MLP neurons of a small language model. Each row is named by its layer, matrix (up: input weights; down: output weights) and neuron, and shows model dimensions 16-143. Each number is 50 + 10 x the weight over its row's rms, rounded and kept within 0 to 99.
Before each neuron's rows, "fires on" lists the tokens most often at its 100 highest values on Wikipedia text that the model never trained on.

fires on: " his", " of", " /", "Representing", "-"
L5.up354:49 46 47 57 51 64 49 50 50 43 49 67 50 57 50 56 36 48 58 28 58 40 39 53 72 41 54 35 50 51 55 50 49 56 56 50 52 30 48 44 41 63 27 51 44 37 65 47 21 44 69 47 52 53 45 58 47 58 52 43 51 42 43 49 30 62 62 50 57 51 53 51 45 39 53 49 39 58 40 51 52 45 70 43 68 63 48 42 45 47 44 70 57 49 52 53 56 56 42 50 51 60 53 61 50 46 99 56 47 37 46 50 61 53 32 59 48 50 55 64 57 48 52 45 55 42 47 57
L5.down354:46 46 45 36 49 48 44 46 44 59 61 55 38 47 46 63 49 33 58 28 32 50 54 60 39 29 63 44 52 45 50 57 57 56 70 54 47 50 72 59 35 52 35 53 46 44 61 29 42 58 46 49 57 45 58 30 57 55 55 47 61 63 46 62 46 60 49 69 58 21 52 55 67 36 60 32 40 50 68 49 61 53 62 62 56 59 57 49 65 51 54 50 59 46 56 62 68 41 51 58 52 35 53 56 33 25 58 45 33 37 60 47 51 49 51 54 42 52 39 39 42 60 42 50 33 57 29 49

fires on: " also", " of", " and", "\n", " other"
L12.up425:69 44 39 60 58 44 67 59 48 47 52 34 57 36 47 36 41 56 66 60 53 55 38 29 53 70 50 52 37 54 48 65 53 49 52 65 49 48 50 58 53 53 44 43 65 56 35 49 59 54 36 54 38 40 56 67 33 49 56 43 41 44 83 44 68 47 45 60 40 59 61 57 35 59 28 61 42 54 61 54 29 40 43 66 34 47 59 50 46 58 44 34 48 38 40 55 44 43 45 47 49 50 43 35 38 62 42 34 53 59 43 56 48 59 52 39 60 50 57 38 33 50 54 36 38 47 49 43
L12.down425:37 74 50 35 42 50 49 63 44 46 57 44 46 47 62 61 51 44 58 45 74 50 68 40 51 44 48 43 63 55 53 37 49 56 37 46 19 55 50 59 36 47 69 54 40 51 33 64 62 39 68 45 63 59 45 42 60 49 48 56 61 50 25 50 31 41 41 39 56 47 46 42 57 57 55 47 56 55 63 47 74 57 38 39 40 60 49 51 46 51 38 57 71 59 46 25 45 35 50 50 64 40 57 59 50 43 57 47 58 56 41 43 52 49 62 61 39 50 44 53 55 55 49 53 53 53 62 52

fires on: ".", " as", " has", " have", "s", " than"
L12.up383:53 41 36 58 69 40 51 64 46 50 45 45 52 53 61 61 41 43 45 40 64 53 36 45 64 49 49 35 47 43 52 59 51 67 63 33 50 56 48 48 63 43 60 32 57 41 49 48 54 50 51 58 52 48 49 54 44 42 43 31 61 51 55 65 59 52 59 40 45 44 45 55 61 56 33 51 44 47 28 67 90 59 44 40 63 32 47 48 48 41 61 48 51 39 67 45 42 50 59 50 40 47 39 63 40 50 28 75 65 49 45 46 50 46 55 63 50 61 45 56 53 46 64 57 58 44 52 51
L12.down383:55 43 63 52 35 38 57 32 70 52 40 59 51 47 46 57 39 58 51 55 40 43 58 51 38 46 55 61 47 51 60 43 50 49 27 55 29 48 36 50 35 51 50 64 34 53 48 45 60 40 41 51 62 56 53 52 45 49 39 55 29 47 51 39 41 65 41 56 43 47 56 55 39 49 53 46 56 45 66 44 39 48 44 45 55 63 45 53 64 62 37 48 67 54 41 66 49 56 33 37 46 52 50 61 44 59 63 35 33 59 62 51 56 64 51 59 57 59 78 48 50 51 54 36 34 52 37 54

fires on: "\n", " |", ")"
L6.up97:53 49 39 30 49 33 44 56 68 56 43 48 61 50 48 61 44 58 55 42 56 37 47 40 51 44 65 64 46 44 42 52 52 45 40 36 50 48 62 54 46 40 38 49 71 30 72 62 40 24 41 39 41 42 45 64 50 53 53 50 51 54 73 60 31 37 47 56 58 43 49 51 64 46 45 47 55 69 67 40 69 42 41 51 68 53 50 56 74 46 53 56 57 35 58 44 58 35 42 38 64 54 51 52 47 34 53 45 44 26 56 37 45 41 55 41 53 42 53 55 56 47 54 25 48 55 63 40
L6.down97:46 58 38 59 57 45 45 43 44 52 40 36 48 72 48 40 54 40 50 60 49 45 51 43 40 57 47 47 46 58 49 54 48 52 65 41 53 39 61 56 52 53 66 49 39 54 37 41 54 34 55 62 51 42 48 80 61 48 66 55 43 52 60 43 67 37 56 34 62 36 54 47 37 42 55 62 61 53 44 59 42 42 45 29 43 50 60 45 53 43 54 34 60 60 46 49 54 51 53 47 43 52 54 54 64 75 59 43 77 44 30 50 31 57 53 53 42 71 48 55 37 38 68 55 74 56 45 59

fires on: " of", " died", " however", " New", ";", " and"
L12.up472:65 50 16 65 46 70 79 50 63 50 56 47 43 53 44 36 59 38 58 56 42 54 46 64 40 60 53 56 48 53 51 42 69 43 36 44 59 54 53 42 59 40 49 49 43 43 48 51 45 39 40 62 53 39 55 58 48 41 60 40 43 52 59 49 50 39 42 64 36 65 51 52 65 38 50 29 45 50 49 36 36 40 52 55 34 49 63 61 50 54 47 51 54 32 44 47 51 55 47 41 57 68 40 42 57 58 40 48 46 66 55 56 55 53 53 38 71 41 64 35 39 56 47 38 59 52 60 51
L12.down472:46 52 68 37 54 39 52 68 42 37 63 51 40 30 63 67 35 60 39 57 71 62 52 47 56 49 53 40 54 57 47 49 54 61 68 47 32 44 45 53 36 48 38 59 57 54 33 52 51 38 54 45 54 60 45 45 67 51 36 52 34 72 40 57 37 52 65 31 59 40 42 61 54 64 66 56 64 43 63 36 50 42 49 23 48 44 51 45 48 43 51 38 59 50 60 43 50 42 44 68 55 41 52 47 53 28 36 55 49 42 45 50 50 39 49 56 49 43 39 59 47 45 59 50 34 43 68 58

fires on: "\n"
L9.up460:57 51 45 31 58 36 45 52 58 68 60 28 60 54 40 54 36 60 51 46 46 39 51 49 66 44 68 64 54 52 47 53 55 50 36 33 42 47 67 48 52 44 36 47 62 24 65 46 49 44 54 49 38 56 53 59 49 47 36 56 52 65 64 55 32 40 47 48 62 42 54 62 52 31 49 39 47 52 54 36 55 40 48 38 64 63 55 58 66 45 58 63 54 32 52 34 50 35 14 43 50 50 53 54 49 48 48 42 42 33 48 35 35 47 55 45 62 53 58 47 43 56 71 40 50 38 59 56
L9.down460:40 46 54 50 62 57 33 44 46 46 49 43 52 54 42 49 45 55 60 52 44 49 51 60 41 43 56 53 41 48 46 61 47 51 51 46 65 54 55 55 47 55 60 60 42 46 34 44 56 43 54 57 56 44 50 73 64 48 58 56 35 38 61 42 69 50 52 28 56 46 66 41 37 42 56 58 62 56 48 58 46 43 40 27 54 56 54 58 46 51 48 34 49 56 54 61 43 54 50 49 64 42 40 54 73 82 52 47 62 41 34 57 35 67 48 62 31 69 42 48 42 50 69 50 64 46 56 63

fires on: ".", " of", " the", "\n", ").", ","
L7.up518:40 30 44 51 63 38 49 67 68 43 55 43 53 34 41 49 42 53 51 27 43 55 66 62 59 63 67 50 50 42 31 70 42 63 45 40 54 52 53 56 33 49 34 40 51 40 71 60 53 30 57 35 41 46 70 46 46 49 45 54 58 59 46 51 46 36 28 53 58 41 40 49 54 52 46 48 45 37 55 40 42 36 59 52 68 54 50 51 71 45 40 54 38 44 55 31 64 47 40 58 63 47 64 49 56 38 53 44 49 39 53 46 50 67 62 54 63 56 55 51 54 57 52 45 46 41 56 55
L7.down518:49 52 58 46 43 61 48 19 56 49 48 50 48 68 54 55 63 52 41 83 44 42 29 45 50 45 64 54 53 48 45 44 51 37 72 39 55 48 43 58 49 51 68 54 48 49 47 43 55 47 44 52 49 45 45 68 54 58 60 57 41 54 31 56 69 45 52 53 51 35 56 40 42 50 44 46 56 65 52 61 53 40 21 62 44 41 41 49 54 26 61 44 51 54 36 42 58 63 38 48 44 54 44 59 58 61 65 42 57 53 41 28 38 51 64 50 47 54 37 77 38 50 58 48 74 32 61 46

fires on: ".", "\n"
L9.up80:54 55 43 33 69 43 53 30 70 46 56 50 57 36 39 45 49 60 60 45 48 30 50 47 52 61 57 55 54 40 45 58 44 58 62 33 52 38 59 55 42 46 46 60 43 37 55 52 63 51 50 47 31 61 62 54 51 46 36 49 67 49 38 51 41 44 48 63 69 28 48 46 60 50 46 29 40 50 58 42 41 32 38 50 68 35 59 48 60 38 53 45 50 49 47 41 66 46 43 55 40 53 42 61 60 53 73 37 33 50 34 48 41 63 63 51 46 50 55 50 36 55 61 40 67 49 65 59
L9.down80:45 59 45 47 60 53 30 37 48 41 35 50 52 54 50 53 63 45 59 43 41 32 57 53 51 49 53 59 48 46 48 50 51 41 56 38 81 47 31 49 48 41 55 48 60 56 63 61 67 55 59 55 52 64 43 46 56 51 62 62 42 60 30 48 58 57 55 52 46 30 52 25 50 59 51 46 51 52 51 46 54 42 36 50 46 46 52 42 47 41 55 42 35 46 50 62 65 66 55 46 43 52 44 58 63 60 55 51 27 51 32 54 39 46 57 36 44 63 61 56 22 43 59 53 49 57 67 47

fires on: " had", " has", " have", " by"
L12.up419:60 31 62 53 61 50 65 63 55 41 50 42 40 51 49 54 55 39 53 55 44 59 55 29 49 61 53 58 62 44 48 48 49 55 49 40 52 39 48 45 55 33 43 60 67 59 49 34 72 58 50 45 47 40 49 64 35 55 49 47 36 54 50 56 66 57 70 53 68 42 58 62 42 54 44 44 58 40 30 25 37 43 48 42 35 35 39 52 63 36 44 58 41 52 64 60 48 43 71 37 40 56 49 53 37 57 58 41 46 36 57 52 59 39 50 53 49 53 64 41 41 28 40 63 34 60 23 47
L12.down419:45 53 34 52 47 40 57 33 49 50 51 56 62 37 49 55 41 58 26 40 53 56 43 62 44 57 54 40 34 61 57 50 42 46 53 58 45 62 46 50 40 58 48 55 39 37 58 55 31 38 44 54 68 46 34 61 68 50 58 46 57 42 48 48 26 58 35 48 47 33 52 53 54 48 52 49 49 58 71 43 47 45 62 26 48 49 42 39 39 67 46 42 54 59 43 48 39 64 22 60 42 47 45 55 56 52 60 44 72 52 66 43 53 66 47 51 32 72 50 54 53 55 66 34 60 44 69 51

fires on: " =", " of", "\n", ":", " 2"
L9.up636:70 49 48 51 49 50 52 53 48 43 55 40 52 63 50 54 56 40 49 57 50 56 41 45 66 44 58 51 51 47 45 66 49 61 66 59 54 37 50 62 53 58 35 37 51 54 45 53 51 70 51 58 33 48 48 48 59 39 60 44 51 46 81 41 64 54 40 63 39 52 64 49 64 53 48 50 44 54 54 64 54 46 42 51 17 54 63 44 57 60 53 43 43 53 41 59 53 64 60 48 44 42 59 42 59 50 53 40 40 49 43 55 32 69 55 41 53 51 56 39 53 56 51 57 53 47 45 57
L9.down636:38 36 61 47 64 49 70 33 39 51 55 68 42 66 54 33 51 53 48 51 44 49 70 40 52 53 50 35 49 71 46 44 55 44 18 60 39 55 75 52 37 41 69 42 54 58 50 42 46 36 56 53 65 40 49 43 49 55 58 64 43 56 51 50 37 55 64 52 32 48 36 50 62 65 66 60 54 38 38 56 44 51 45 46 48 36 42 49 55 56 59 57 63 54 37 48 49 48 60 37 62 54 48 43 30 52 55 48 71 59 48 51 52 59 66 36 44 61 58 53 48 47 50 38 48 60 43 59

fires on: " has", " had", " have"
L11.up408:53 67 51 60 56 32 59 59 44 62 43 43 45 53 56 47 44 49 44 64 37 52 47 41 58 55 41 53 44 40 58 62 65 57 69 40 37 50 43 31 40 44 53 52 45 56 58 53 59 48 37 58 57 51 51 53 42 39 62 38 46 34 51 54 90 58 61 49 50 42 40 57 55 51 37 54 45 31 43 43 60 48 45 54 48 28 43 47 55 41 46 56 46 55 53 46 35 51 58 33 51 57 44 39 41 51 55 47 49 35 60 50 56 61 63 56 61 51 51 39 52 41 57 69 44 40 27 33
L11.down408:38 49 40 46 61 37 49 33 65 44 36 47 46 40 62 47 59 61 39 42 32 42 52 45 41 62 66 45 43 42 46 54 53 46 52 70 51 61 30 63 32 59 53 56 47 40 56 57 47 44 50 53 58 50 41 55 63 48 59 50 58 43 59 48 30 54 44 51 51 24 53 63 57 39 58 46 54 40 56 50 48 43 42 38 50 66 50 57 60 54 50 41 63 64 42 55 57 68 52 43 47 48 44 59 34 18 51 61 49 49 54 45 52 63 54 49 54 74 60 34 57 50 47 37 64 50 51 49

fires on: " between", "-", " to", " I", " his", "5:00"
L5.up363:39 53 45 42 52 57 46 44 50 67 50 51 47 47 67 33 40 57 49 48 39 48 54 46 49 43 40 47 54 57 45 54 38 56 47 43 36 50 59 38 36 65 37 38 58 38 38 53 33 39 60 52 44 49 68 44 47 54 54 42 52 50 32 56 29 53 55 48 49 59 46 60 48 45 44 36 20 58 49 53 33 43 51 43 70 58 44 43 41 58 53 74 34 30 39 52 55 53 41 44 55 62 42 60 50 50 78 53 38 65 57 50 50 69 51 55 55 47 41 74 49 47 46 44 69 47 53 52
L5.down363:55 47 32 36 44 60 34 47 47 49 43 46 43 48 48 52 37 47 38 33 41 46 45 55 54 34 60 50 53 38 42 67 48 66 60 62 60 57 67 52 60 64 33 50 52 50 35 39 42 68 51 55 50 27 57 45 51 55 64 44 68 48 65 69 43 67 56 66 61 36 52 45 71 52 59 39 41 57 51 48 45 63 52 55 39 38 43 57 52 40 38 62 52 47 54 64 48 38 61 64 42 42 41 50 41 39 65 39 38 32 65 58 52 51 40 41 49 63 53 35 35 56 39 45 43 60 35 47